Part of a small language model's weights.
Architecture: no biases in attention or MLP, untied embeddings.
MLP neurons of a small language model. Each row is named by its layer, matrix (gate and up: input weights; down: output weights) and neuron, and shows model dimensions 432-623. Each number is 128 + 32 x the weight over its row's rms, rounded and kept within 0 to 255. Numbers have three digits each. A neuron's up and down rows have the sign that makes its largest values positive.
After each neuron's rows, "raises" lists the tokens whose logits its output raises most directly, leaving later layers aside.

L4.gate2855:142073117086052120139122118109103078111133059123132079137229070182168162156116140166104057103183106130161093181068051119135120083212103149101123165099117106121120092090121116142065122108071141069163196143153113187144114137104111137116106160145174177107093147101120118128151121152106194141156155115086099105141145131145139136134158108103131107094157129119143194163140130099099179146153117143118147131088138092123110140119145129170123198161084124133058109057169156140188164119119178073148162145159148190153143094158131136180105124087114104145107129138110209146140134072128157119
L4.up2855:128158090109090137129083073072118123149116129053130135094184150153159131133124122149147131135131110108149111201116105115138140137091160101142084120183092046155149087074147086149152122184170115108076109077200105125144158168131085107170158094081113174130117078180109121162170155114168176128224153151100167192089129098165161165166127163131106121085130173112170090084166125126111134136184158135122145133142140086136139160099170193136206126250114083091037117089172136110099168126120134117092132184157119116119115138085153152149124150116113088115066128130134153132132087077133075067
L4.down2855:132087122128119132143094133105156193126152148146110099116126100146151160144042147140121136094127116113125155130115099106182136149128128095146110112148160088131117141090146150143208200164117073132107127120192126106130113070120115119154152149186108125154100107133150153160079164147132175139160173111059159176157152118128101158125200135139173054140140150120166082116178106193144149104112203163132097055179131127137123118159107150124090089179154125152106156132162167072131111185102182125152116122121097120152051123133181135117155164166064124167155118137170119138134122085170092095
raises: "sy", "str", "ves", "ides", "acy"

L4.gate222:188103135116233067175099157158129135178127102130113145101124118120072126112131136093147112134100142126145111121139148106151104107157135094152174105134117137082124249114156139087095107206116125060181174141149159089127144121133110180093111154088189124219051151123125160040173085145138120123100101083126115055134142116091080195108061144114100109113125163094148118145160106171102097094114136104176160172113180133069153078205122133135073106146114099204160105110091161116143143139139160115158185142131151102154192108141120157089100077166083124108171137098148133136113087142179138117
L4.up222:122126129108162114105167134191103128123119079149143088168109132110126119101091116149125132072088084108087183140163153119081074045118139113099155098092140135135111181138129098099084138116163135081122115103108123156095113098104101127210132112103096131143151149127145138126158143146174103092142146160148175126126157162190104071156110125075076130097141148140169125089180162093120103107122153135123150151093170072070151156120111134063116098098115103094091145194113134152133125189135109126039142158115108134139137132153156149132176122141100122120122140021119160067126118048092094139
L4.down222:144128114181121150095072118075159120135159096188131130146131153103138176154159106090134126027100118088107129114111142131111146127096184124123110115141127113116114142132110087128111135130094184095146146078161090120103048112162131103177140112078202155170171108114125130172087163114134172143147140106152146171137152168144119103099062118099104159136088184119179092131184168155107105180146157094078180113144106111117094184130070077107145122168131135150083123144171131158141119082173125172119156114107118129173078136131094139124089176141122087200164102038152068093090066122124119163
raises: "et", "ers", "ed", "ies,", "ies"

L4.gate676:098128150109116131156116152141156118058135127097146171156100129137177110133149155130121084116123150139114125139150120107155125097139153128139169131097126144084095141159146100089109130101085089110203144172137049153092142028162119171108135113122144114173089119142117199108085090143102093118174151134158188184140167093115115107172078135105159152102102115100136136178133136167127108133113147106138123168147144128130116111143134164101081146113179137175137128144137158107135101071128081110095199102169174153131205133126086151108097123120132111034110140134157127155122135178038214134
L4.up676:161137127139086146092126151148151103132093106083134095125130123129163088129114123175141172140103119114113137094141129150092105158070153107135064112122127112000164114114130195105133134143116129081089120134174109155159132141128149120159101114138125121104146087142140193085091065141091133130168158158191151129120137126135104187125099125109163128153096114144087130185119111128168116156174126124100083088079085076116101070127095088141128137117172125088103113093158143111190108162127156178111160128131142048142131123155062155127097110103091104096091140135141121095169182182088107074
L4.down676:098121114105167086077137122102149170143132135194135114096152102087139126110146172139145163111119159115128150132153131140116149140096173183145168115187091108050135130119137108137116118155110110083163177193149149164116175138092085123151139143134146117163088120133079195161099120139109101149136097105206138161175145121100150084049113081118165118108100105184097020126097164164137118139134157125080122161101109133100110199160096145093086122141161071165151131177130142097130166107052124152071129076150186115173137170178156143089165054098120080163229113153168088142072158094113119157
raises: "aining", "ies,", "ies)", "era", "ies"

L4.gate73:115149133134119135079129160115119131090139127120084158136103134145144129149150161156102138129088127133112124043145020120167139188157114164094132121108116086116097103152116139137174142150140139126089130163184114159156087064146123157150173117104158092135132167099127035143106105079128132122129153103127118134160183139176091154110094097142116072152110157126108196193108093068095134079168118159158105160088148112111152183159089107158128124131135103081149128158165067122138073143165075168154151120171120091094107133117109142186148143167133114073185138150150136044154165148109135087
L4.up73:152160126106149142172102087120185140107129113190104136085179176120168125116173110095123081131066154145172098117158113114160119145112168101096102101078210088115074121136172127136111138164132126148079130109170114154110161096114118097193135128165084127136156143099134106121095120099126156142157085131155149111161130114163101173115134130106157039103144123127100153170081089104168167121161130108165098124128052112132149123145155124153131146098128089120153123155116104115122174105191115124130068111077214204069105145141081108112141099152154134079113174122159148070134175118144155081
L4.down73:178049110161160138136166090137132143135166126094151138182148118144136142167152190111162129143122106159117110007147094101149157119118121139089127131147104119070121094111152170132154145146149106129128083136103107146135109032124137155070121150082110082133109136160156124095123173088134157095159128084170126158125097098167095205154081153133155150125128070115059084100046064107141133110174161144131079144084123176117159124140120109104135118127096128120128134171120074116137060162124086134076114061105127083121122136116106144151121138170127114137159138157075087080134173163116137109
raises: "500", "000", "600", "28", "49"

L4.gate2079:099134099139105144141118155122088107099111135132147143119131219143128048178139140072102097165199208090149116173167083077140208174125099100140115186110192144149179124138157178163106156087132135086065119139130107113083147073133070152178070150079154120159118111134114132125144124106098153072098137157096110068107109084155201093136189141080118128129096162178182153157095116178103101144170092144192103154126192073118112087111093132143108128095101189157139076127159124125173117091155133158138146187157120114132090092148143112129103144196153189095097143161123131120132135138079065142
L4.up2079:128058122147124124133090164129132144121167051176170102194111134120147096172136155149158100076147147173162107160165150130133137180152162105094141082113147093075119124102128132149119140101101181106103122036146139165124155118054089127118143147106200137113100167149153100140100111086100081125123092222168131103103126118158117158133114088172106126156085140142130114147167110165164150082202098137178095197143159131160134102089147191157139117112184092117207099104148214151122090073105141188187117118174120086180095147119185159171151170205144111095124138165143145166107143140157131121
L4.down2079:164088134121144160170156110121139145125118082165187162144136143114155120133084087126173120162101083115128166107136116123170119201119090118152169123163113099104102140149099123095132064124076163202142168041152075135124102147100154164140107101154128142104146158131171123122116118119142105121119095134146111091150114076126137127131106062130121195123068124102128160114126149100212149126125074123213135132177154119120187119070128130164175142148138129075113152134085137090170129184099122185109119156128097111061078091135155165105201143104140119106111132133162094096179116096125109123
raises: "s,", "s.", "s", "s.\"", "s;"

L4.gate2550:139123070145041094121184127099098124106118150117124087146123151129143152154101145077113101125124164148108113115091152199129111147167121142078186101156118119139157132133061117119114164216101103162047120171142124172077154139116145119171143136165092139114103169130101166119114140142179078092096123176084078102131193088174154147140137169101136099052126124104188133105226132082135096174123100128117155123158151106139144122141114179108166048106102090164150128118140113098087170105138153105112148118182123126131101173097136103104071116170117135176101128138149190135146139097114115131
L4.up2550:134133124112088093093098075053132164127126129144140099158173175127126153170127135136103082106091103124093083080164162164130057136126098119093110171114124144125147171099143156171166101176116125099091180134144167162177130094088177131072171123097127120119081124127163135115146084164153079164141190191122059169176177092117097107136093121115102108118113071084105181115174167116126157130103107072122108128135125093153138122162154059125082126091132057110131171114186158127033158093173158155074097107140100114070072088095134140062059110135129132187129115134087105113109086128077122076
L4.down2550:107140156188162110147109164145157195150144123179153211118128126121159129093136116154077129106084088117190121131103132128131161121103107127198141157162082150154116099095177092158118073111124121115198101069139076129153093106112127114086111118169136103137144135085122101203099123098101118183168090112148123131111118105097130141106158110123135140158084174094126115153149113136183119055106156138168102152143172133139113132136129121117122174091137122127117120122045098126186124101107140149124133096106146112122219124168176093136182115086125183045150116077171122131096137137134174124
raises: " commander", " Battle", " battles", " enemy", " battle"

L4.gate2054:160104191125142093134153189177079172100124087156136169135128141120125100156113154096119079148077126106120167144042119093119093162145105087101161144135210138117079135113122131090077141129134125109083100171087124132160092087154152140086122153151113107130101121151144077111066142121091111095130124086117110090108148134109187125084163134128107130062153138176123140126115171129092109139149150158124175127103106140050110115111127166092122155156107115101153122135123130159150156139156125171108135118165163140104124116133113135151167127103072046112132151158141156130153153159152079113
L4.up2054:098122187128098040135104170195161077105130090134115125157177115098138091114130131156142148101079130077102112135209143147101092137157163111086111109116189174114155128137106125153192172126151109145099092165122132132089161133102160160190119103068176152114141162083125153122116146157087127087132170196189126116186136082148145156123135139187159095149102171146209133079131134104105177128105056143103156134171118083117127075116109063116130109143054173067171133102171172062121150091144093087126124097149113128091069100180148138151157109148138146092149116133106175153135128144101092168
L4.down2054:106125169094106073126097074163120136109132129116172108071120140171120131150097132127084066137110105112115128104104125128110164137165123164115118175165144176121077108070141114127141167142100169127135186166135154160144146103129115104097116118092090073109139136148139120116110146159152156137076151108128145102120168095172132112143133141157158120100105136128107168163103205137116154089073113146153086139138104154191153119149134137154150119135192140145250141122160130110123127076157142102139149106097174152123078117136147085122181100045106098104089132183110104193163128147131116116
raises: "uma", "uru", "uman", "ub", "unn"

L4.gate2767:122099109125065147139167059165105142076079106110176077071148167148174044121117155066093129150149161063088117145130137134157179089132173104110106140135101157139086179136115094088139081073059109164150097137117123206150146086126085119143164140158082136160107124146096142143101143196103125176120150122101121117141103140176093189142195086153094129127158116147192095090076105161169109067150127143106122148142125088092040162152151069091102167140046125142108113147157151139161088189113124124131077158166150112142155112201050144127144126145080104139126142163188104094187072134115121150
L4.up2767:163111138116173078144115106131104120088132157081120086150101118096101118110112055124131125087136077132094140102152157179124128074132105124081104103217092184130086135141126107132135107155114128050148085083148113162116128134176192109148162099112122087139089117173128115125130157161066105123102138084124151165132105177098110111183157156160137096179133083079112102193130132118150162140143139190146120110122157103167120120110129137080156148126102122104129114132146100146067088157119125159191131125165130141088081143158105113161111112185148081088138142158134141116145101164165107196
L4.down2767:121100142023134115148190122147132087128084137094144114099134121136174102106076152096141145166129074152109099105087160141102153118105104141192075159175073125139150116183119117119148118177127152102140153125083119179088148108107101181168143158140116114126116111140155212218113179199051122107138149128086187136073121155139104132130111109168119164192110128122115109113094135158165145104146102153098146158195102124074106164133112140141082141187080061171133128131143098129162115183088043099119108186132136115183153123094094142077121101084153099153189133119161137121175156177138056155
raises: "ment.", " its", " levels", "ment,", "ment"

L4.gate732:094097130084156140116132094181112090154094127133086158129164134154097173164109163183157144135100128069128152127099097090130107079133142177120185131145139112173118150087102182147088141121171079082155088122179139136165092114149096132089136187083114115099088122132113144111129105143107195080128106081173129160115139065108125126118173113116194137084165154119138165158106126152120143128121140123213066151121153133125054076093115111094174083119160150142146108142150133143144138032137059168117119165133105178123109153171118116162147167122118145146130164098103100182162093182138121137
L4.up732:112142136145102095079128127134151121147152132110116170143083105158118145181129108133107071185157103094044155191198156164118145142152094129116102127093138154127098081165146152127094092088098149111118149115128133153132095106114121207139097185128124116123110115054148101167189105137124131086151103112108101153118119116149104087089173098132137153147151135174116106136089095161079112145173150154168103115183091091115137096096095142133121132116162133082140161117107211119115153131118138148096108099126098122130108111136106132144123138102152128144088135095100112085092155122132051120
L4.down732:192127097141092122111095093182181132119181151130116154166085056123107096146069131092119137134173128140070104121131129119162107111058089088127102128129141145110186120136180132179121091123107100116105179150055138120107140115143125136152171099078128119219090134127157100109156140175045116146122093175102155118117151153121152150126111126142115124149116178101140134124160134124134140066131139131075176111106143201187172108137110131158120118184050120102041142153051127134138060177137163126120122138122122087150157140125161082124154169139123159131191133069151114094147085156162116095
raises: "al,", "e", "ec", "e.", "al."

L4.gate1522:112074208100187133142121080113105153138075060112125191109165106097146179119160167069140071142135145075135108139134139126126122124092132119132130163178119102097159179143116108081102120133109062076190130082103120115137157092125089161171135134170168077249073098099111125115149114142100138108139078179162196178110085118173144140110171090130126125154082142162242162128089088162146136163062089073166097113121089093138099126137172161173159129113104079169121146118134136175128135155140131143159176162124091143153122134134105161149107097183088162119113142130154136124163093137161122091
L4.up1522:130189109175137141091106148110140063178166128160143121146120149117125040163109107075133144112061168134134139099070121122185177157134141102140130131165089064180110153120143111056137162187082163158137157143133106140131134129157125167147110095180104220178129156158124145074134148185165128138176142151086053080137121122170173119157137095118175166130197099084181151138170181093115133065145179132142145156057166093133094063159109190107175101149109088129126121144116101150128153157171144115089169187169092076111152129154126160147072122161126099093143135133092141132107145173158081112
L4.down1522:155138155102127147123140104091096098110084165116168159153115117139123069183190131141117183132143142127157183112129102082167147142158128117170109154094145159192132123099142168129157163128158102171095123217113153133132149120166192169142090109135095149159170145122215157162217128069081149135122174065106060083091079112068174142120135107142114135118116136131156099122148097144137101125146104162129131186068160162116150143103092127114169077165081110144138070124158127138148152143118149171122106125120159141138107106117135134061114103097159135117154101184127166106159145107164137205
raises: "ment.", "ation.", "ment,", "ment", "ative"

L4.gate1811:142152141099152138114107104153117183032107095151125085128149110080156117050100151205126128117158123158131089171147152182144124115104120155151153144114093168134144068155066139142074118100098149114161090171101110140148134145131104119133149098182146105147137142149119087137104138128070087140167142164139198162159148159128148166144090087181144134173092096152087133125129104120160136067157103147120130095120131137236065167081156138125134169127155153121087124157166172125148125187078204121117144124130146109172126143098151107130107122113150134095148128076121104152167079129143145110
L4.up1811:109105202124129173129149142161183123090170117119183127161100149106179168162101108157138132159120113089135114156102120122108064191169047143119140122154168093112107153185129157129163115157148129182182197173079150138141144166145133129175123086137100136079177169104141131124188190139100122164110174135067156147159128099210158140104101110157150101089114092152100105151203066138178128124147072185096099128112116107153176145122151094115110152101179095139096124098112178104174147119116153135141140099071154125105089212153105124100141166119119151102130138118145078103079125218133146139
L4.down1811:166138078119153161159149181112172165091129153074170122095124169160130157133161135168098114101135120119150179109109127140111151176103173127096166159127168214102089117129156113164101136162127156085113150153170118113127138169117133099091119146152043125127130150113148116119133053080160118166133091081140162157088144119134120095127050148107122138149101123128127095092076135099074124122162137138101171132134110140068140117114201162084113159124148157179145122144122124131126161121190118106166174120112152172102173105135086160115173095107073164086090113122119132120117123150146115128
raises: "ure", "ures", "ured", "ure,", "ory"

L4.gate2721:138119087099115137169075091120129089122146123114159124076113154114175102172145101123126095132147187141121123111145110087125129093104151137086129138107145179110145150200090070255072144097153103111147061151182120128127149154124115108097174135096091133126120178060103139117043063112123127119090111149098126094175154122148167129150130131166095088114101139108097113138139125097144112084142105176174129093118114119135182177088164213081155072116125120135156066128139115099181164118215117095075155084131122131113127142192148066255125114106191118148145161154169121170108162124149158235
L4.up2721:108095100083113146176122109110148111170178112109172134117104135091233084157139150111119082215113158123134108096137141166044143110100150167148141165133162187138149129136082082208119144103122093118111127115166098125084120094068122139110156169159126161187105164094086157118078119129122129134091084126158134098142117140128197140104182139167135068097127157068135096144154136186165102094162155121154158088145147124144169148129134148085103059107128141122165083092153117130143146137196118146118122153148131194143117114168112086203180156141167147098128152157130133194104125181148100178
L4.down2721:092124133133147148092151158142120107123090120106129133166132072162094164073124156148109154043136101040119182133113128145115134146199156125117098161145114121176143175071158151061130096155111171167106152119100131129119160120150112169157078123127162101118158111166255071123139185165122121162141151139137112141096110135092055133126129117125145162121136121130143150079107118117101129184102142116141120155121103091127031136123106077163157153176111144144067163178122151147118101160065124170150144158151120105119184142087100152031088128124039119124093112120105144129165074158120125092
raises: " of", " and", "is", "-f", "'s"

L4.gate1863:111148092162096117132165111154102080099079139105072138120134163168183148121110153110065094105200118169152192123163131103126115157132116118125144086072201137106106229128108151190155153162171159137140135171121076102145152065142079168126089146124141142130075105100088073094106116132108133076061129142113100147130188113147143129120126141135082073078140174145130139138111196150151088134190147164115148119118153117141148092143124192087148101136156103133187096102149131115192111131127131163128132162116131158118100112164088176090135133137103136093123159088072164167179089114081141114
L4.up1863:123194137170145144137174108130089086160121175118155135109193092189101188131132131132074150106113123113124114159135128143070189109156139123151118115089102126163155139124098124123140128127164112135122053179149087082117098110147130151188106090075158184055108120090129136102177103111160054086131159169165056138078080099140131127031101092111131167053153141097127112151115139112109122132125128101125175121193130084093067129173146116079193192099071135151139092070137128125095128112093120172127143177131148127159120147127179143155100103182110103124100118156110155135100091140125147118
L4.down1863:131144130116106176159120100148093113144132149121174125135175167165091156080082130097197216124106139147165179125105096194151059131101184173137143145194104151169110153122108153122105138095041128099104102120190089178099137150202097107107124115172117187147150121158087179122089095165072069143161157086146118084121064107119169171173199112129180132051149129099164160072166123181090190107116090132107112139089068162108140113109122142140155137111145151040098137081174115169143109072159118136111090153161145146175162143060161101143125076136143095172152145081116166147085132177140096142
raises: "s:", "ers:", "s,", "s.", "s'"

L4.gate1995:080176128128128163077144105169129086102124147120103147124094123140155082148147082144102106142153150058168092098128125130124102152138065117095116129124096152131079237135118111105144122113172086136130109139152062154061150121127110157098087120084119083199119155130106123095138065140130098131104135109172128134120131128111112147177158193121178092099134160112135134179176147150059132149145085125135095130107176111177091077163130105128112166138080105158116161109168066115110168147160146128081175119080143152179104150100122073126165098110141132085110143130167103125127196143112147144
L4.up1995:113197163080142137084136074085107185171046106153072115139214115123141132126133183148164104171097077151165123135111123132088125132093135098113106176133116162104164109117100156120162122152143113127137140097172099148143145086124131088090126153144066146126085162125099084103109128160152110101152153122143145157165069175145139166106085089129135105124228183196100130153159188053090090150088134108110139133055198143089077151067167141154186114135103117135087166104157102074123107164161188150116089120153097155185087092088123109091146108124139153110113132140173149137108123100127147186
L4.down1995:163158149159103148119136168075103118151083131157126162102133162156138087122138070134090138143126094137169120141156105112093140134091218150128135104100128154105129122147135079134187126084116125153164135106129131131079160137097168174112158075089172159129150196097149134124158097159096098102154161156091162138125178175169088146144123122168168120109166105153120109166093157042073162123041122090158183133079154146091099167130152174109120197174091151099080160146127069147156116123128071095192120136117116186150137109098104089048203106131191076102135120200165166125144105157127053154
raises: "ive", "rance", "ames", "ather", "ables"

L4.gate2659:122073168081134172120151153181098119136111143180085161125090164176078128182136157144192120098138123087157125162144084149134153094105097124137131163083142118113149133122080190082072084121164147104110141145149103122186090120100149174156123130162120199129088138108090048127124101122097142095122093201083137154130086137080101148087136099093148112111106136137141124112078142162079111156122083102127144190115168131098140120124094204082109162157093081172123123072091156062180185141182083088084132094123127134123127097167071100158097151133092102106162123109117154148155133107115151121
L4.up2659:108148119089119097154175115154126155160130118110156141131050130109134143095157106167107154122203163087119165108152110127137140119126204170102196130094095172197118155093142111118151114100155121051113115199153128064116144109141162105112163065100072099112163080092139138130137135137153148139142111074134182144070118159064089104131165117112114153142191079100138106154206154119084141149111187145102110113170071152135158149165119086145098150177103148133202176107140115031082152106066158143111146111084118126158098159141155136125152139092152101102145121146176105112118090143095182142
L4.down2659:188118138089120167156089180123129114103139126097116140067151122119169148068138074135139160177082127118174114141128104132127165140121078097101091121086152080163138130156139094165154127101147179118104123090145086100099141169138142101079184123139159128159213123167104143114143085157137131101113156124127136135096211119171156121217149087147129159104084114079094137129151104124106084101156075160158050077104122112120140131160083117189095143123076086155113145085150095084163118081163150077137097060159101114184192167117082170164144114122091113132180109164094092127133140122187144135
raises: "th)", "rom", "ches)", "ret", "ten"

L4.gate708:179147120135172134115104148163120169138056125164096099133096108093104096131150114152124094132127181122156135157160156112151124088158096138147137140162102114112109130124140095123148196080093099077100182114169161107110145085115093090144181092227128076121135143147125153105155144134129129101149106193198187132106133099145111153154164066236136142071068079097122155141193160115137092119104123127151091098124173166156116099107155149079123169151156074172103092135115140132172178153088142110109124140147152169130163121104122173109111111100130156140084113086107145196146121109115126180
L4.up708:078142152141106116111129138063108108131197135123172152135143132149122141117093104099123154109113073124112118112088142112120134172128145133169105106122124117143156116137154151117123094163148116152163058144119141134124107154138160145105098136067127156127109128156189122170154134091154102137087165094083078108118147155112110135085085172000111136177158128135143083111110099163111181145145128146115139133162099130125084139171091073186120128157100196103157195152133144114082052112145128115146126101109089107153118115121149125092113128129120100118174075175134120070108101139141130102
L4.down708:163139117107147113145108130174143143163090114145096067125078113104144134141175129164128099160116181114157160129150134141149136105113073134125130158148100156131097134100151099135137175068121160090110176154192163127111164090139091078163151116193121118135151129142041148100115122136136167098151117181176197144118111103170160146200148085222139131075087076113107154133155137111119097115098146109143101116116166153148144125106141161060114135119186083160072067128110155139171150149087131106095113115149136160142145115095110157112132112089145144171122128105131119194114133101105113138
raises: ",", ".", "s", "s),", ",000"

L4.gate2091:160130127134093129085159100092150156121111174146099121083136174107114135111165130103161123161147148143112089166121165132156100138133110105133168136105111146145135120162092117096159132184114140055105127154073143153139160091087115127159159187183077188122126104141098111104109125133161101152124097083118078121168118088120114130081129156131131119101117141109141207061160181136142148156070100091117120138126117118133112119104140072102120088142116141143093087127142113129095111149138211154159119061182124056116123148163102128060120112177145202160147129111073168173159152140101122108
L4.up2091:111127118128116101121114161108135141145160104137144175181123184142126130154148109090185082134077135130169122130088147120132121135088119099154189146164098152169150085148105085154134128129014136136138156151147122163119092158115176133153153184138139213096135122134140158124112091112122055189079174094101113130173100131114147170065140205105085121106157158103173130143159176108153111144056137112096153129134088083155148120122117177138121111189133138138085142153156164078062143136139202176132130095155109078086141136102147073147108137047106165125166138179077183171147182173085109115
L4.down2091:144143156155147152138119140147089113124142148081090146118131085133101124115134158195132181070151058127123095108191104119121158132146207100140080176099078175097075106116108144165122131143190159166164120086113102101119126133164109086073081060142161119196177116076145113142129110095132187143160142114188179134118153156114156137187128117166139149113121131095109085116104108150108138133149141102125121108122135146132078124136146166151123166155158137095122125151107106173212175102102114133137151111108162130142114073112168134132162130078134075134134103106193074066085138075152208138
raises: " squad", " Fighting", " teams", " team", " Force"

L4.gate2309:175099187161166127083128142117088102112102097154190133128169143168090134146126114087149072101085126156145154134131139177175106130141126089116072150122159132146128140121094134112100146138150108113100144112050094131151143103042173125136070161161125185124152070106101142131137082157159111104098041177072113139131055154166157137110153150139137157095128161127129129113170073121083091159121069079124121188113076166082108101144143176128181174080144123122141111167057184188142106148101094075144127139151147118149194152130109160102106149090128141096139153133163154090144102104131121134
L4.up2309:104143078119116071161119134129107106096148079111131142185151191153122142150093055126124082149103114103101127027149153135110119132157105092126098103119132078106152120151128134145130121198156141091149135122138098133079226119111158129134026125137136031124108117134130139147182129177079128150132125159113099119142131106137157121153107114107141132203109162100159082080170140127101117055128081140125104150152129156110186126155096135174156095128146125063093132133191140189118116104145059094139131128163127103152067138194140107106107101048101094120061094194115110126134092054179067174
L4.down2309:122079101142130137143168093109159080114108142142076107073133136159081089150071164118124097145114162129121158131167108157091096113161180191114132082101133070148092102102125126130155126160169078098138071116097115105117136167128144132164111118158119153096164124159151108086132119163062128114127115136171090153149100094130128116113137096061116119126110122128127081128136139189098138158156133079136114205091134171136161138170136128130153085123114148099166148136175185207130109082095121153069136060120173133139146147172102129136077058140170136157125103112125099096073127098145196160
raises: "izes", "ase,", "ize", "ise", "ist,"

L4.gate2754:156159099133080144103176107116130169085118116184105168112086107161086188078122097162126093107193132160143138161174092105108135114076148125145089146130111143099132124178157182140173131100155142155093162179141110127154175103157102096108068119141105087135177119101121068110087102122141111114174138101135125115072095138107147055081125143101121122108093140147145143089165145105123145157142092069126137171112106154170135197112198147129149105110114125101110133155163122122132110132076139109124117149069190121114167088140112163125167116117118079124171151134104098120112074066092114147
L4.up2754:150124108080116112155131120109098171180066080149156118146119087164050136122050087071106156144093056118149125152164092126089129141132176052117143087194116148148113151196139176124101189186140079156102163136168112153114152099128096105174089085098154133085151117109114137117118133101147159167088114133158141167143076107157192098037142184153108136104142172129130107120195146142127128080146128139149119109126075116124072153057157112116181119141129036087123122118133154108068140051132132130143050110121110092135114144207143106134184161198106105119107111122162178070123106127097049060
L4.down2754:169076133102114118116181177108099121149144083135168177168130121164155167144160135129131121114152108067132138093101138132116184123076078119069132084109140094111081167181122198044089203133137087150075117058097134120150166155148105084112089089204139114095120132072120168066137122169064092161144144093156123171123111091117196089073137067065223197139126107159161158140155101086064145183105067131131109143092110088152169186130148152103131117138116074100142151171180150143128111131175110102142139122179118093129168146145081142095123142146083167084157122107169145119104117160115125094
raises: " people.", " people,", " visitors", " fire", " people"

L4.gate2970:211130115133164106128116109142132180109117116136153175153137132088162141075145155146153078120132154087154171116128114042129114083077132084139154111099113208154141107137136103120142134132121107141106129133171115157089120131088117121137169116120090103075087155153073124104095133164151177132149083133147119125141033121134124140131147098115183079096135142129108160138096139121124071146132119103145113148135139110116106110140125184111115153100116138173125087077116121114112156121097157073154170150210132143101170121123108158156154186145113120135147146160098132166132161165083142177
L4.up2970:131092119117110066152131121128126083137154139147118116150116140108100207179116176168185164151127163131093137116093167072107109093112142117131130120082154057074161140140106179177106101122162147124157131035070110080080116113135097148170113154048161124088170126161136148134147088091147135096178220113175091077182141140130090157094149119121176131165132109084154130158146159133104162147081096139100173155113147149131111162165164111178064125143139160136117139157107123138126073097115139125151157145065149138089190133124087101152140147124145103086127142159119116114076129123137153102
L4.down2970:190137114101163115125060145107178138114148095152101080112116155178133104146128117131130121160146127119148146142104090147161104094152059087087123091195173152100123095163129118129128190104155142105118127135152140164138086168133137141097162104149129163125092137146053138150125127093150156130203078156132144133102115111145116141162113138135145158154082075115128143059138158102065174072071157042120135181141180176168155100140118164113125082148099101097062172153087136129090154083150103183233080114134105091100081113100125114116117092147185175178145130109084135185074128113140107115
raises: ",", "s", ".", " common", " between"

L4.gate2443:118146114127136092118127116137030167160125195081122156111126172182153152115151179124108124160104154160094148160205106129115084124107094087086143157121115184108099157098163119111104138115147181125086144153144102093166087130141144159163091155118083156121152082110103101115092135193152127131140079121142114109149159116167137136135183149120138171133113146161127137182165189082100083119099165082147159170098169153123145113136127151105103135105127077169136117140153101173108122178138204134151097148137177132180119159106127144150194122109076086124109146114106145164157151144195141178
L4.up2443:131134128149100114160159150112136152117161131098096106114171149127125123045173083088137086177125115115128121138111065129178095192119160071113148120149174115136091160084108112148152106119122098136138122146131126154088107088087153167111073126072209102178046146085137112144151150132151115138156095090162075174145146149113146172122160183126091157102130123140147135111162156158159084163134161143118059140068169243175165059135166140110090140097139059134164109083125128135079116187130158157120124121153105127158112106113145143087175184148132113092112126115150152120142125123144071140
L4.down2443:095132120114130137120124131160147109121172123139111165108144162153190153148129158128162146131134148126147127132120092151161140140126215090126094107131160130136170136137106198083173094090158123122106157173109131133101066171111146160152095122133190178117080089127158120156126121138143145118132106059176171160123166149142178147107120157144149153109099141181156101110200156088121108110116162171108097177074079086152135160127132117118141173085108133177110091114093128161130117183025149125109078102128135191127123125091134131096130152095128145141194118170166112159170106121068146144
raises: "rum", "isc", "ance", "ev", "esc"

L4.gate2394:124130155111087165175113179148188092100119153129139160103124167110149159121107118123088129111154127173184133192143073194155146160181048106119194134100138121180150185097093126142140166057112081101148202196107123109096147101146135163150114096191080127104166150100096143111119097149111108151134199125088112143095117129087155137097170138123134126073136183124133164137062115125145092094073107112108107091184158124141089158157117083159110100070054108188129105097109163121187141072092135139128089082138126142124127125121097140140131142102091196134155173129089212157139132108169133071
L4.up2394:110118159132138137119129155113161097167113154107124178113158147120109162144144089115130099092128119189159130083138100108126090143115069097156139056067112169125093131186149092125152090135100158100129108128114175167105082112118106120105085130144069131170104148104121102161145092069127097120076139145146111131091105143101135131185114113113160203123111173127131116146195132123088113113129131164087100076174171088210129132129111162130061099149096105145075146115124167118172115081130095149159091135153077148193126077132162146148125123158159146144189103123156090127135129127142127092
L4.down2394:158120117191200104152180124088143110112058157109155121107137084130083125110153117110144121109110067149167108085152156097138169114115072136133089095149099128184094137105148099130127073112083155070185143128153110166080067127139110111124120131174132119148103124136105088145109059125136119147113125109144119142097108120195079175136154101105182133138150065116127113142146105136109101106154127160188095121123162116145110137072147128129137163110155136132121111159129125159122096151139134124151130120120111127108205146114127104114127098108116087138119119084158167149124136069110171146
raises: "ries", "es,", "es.", "es", "ians"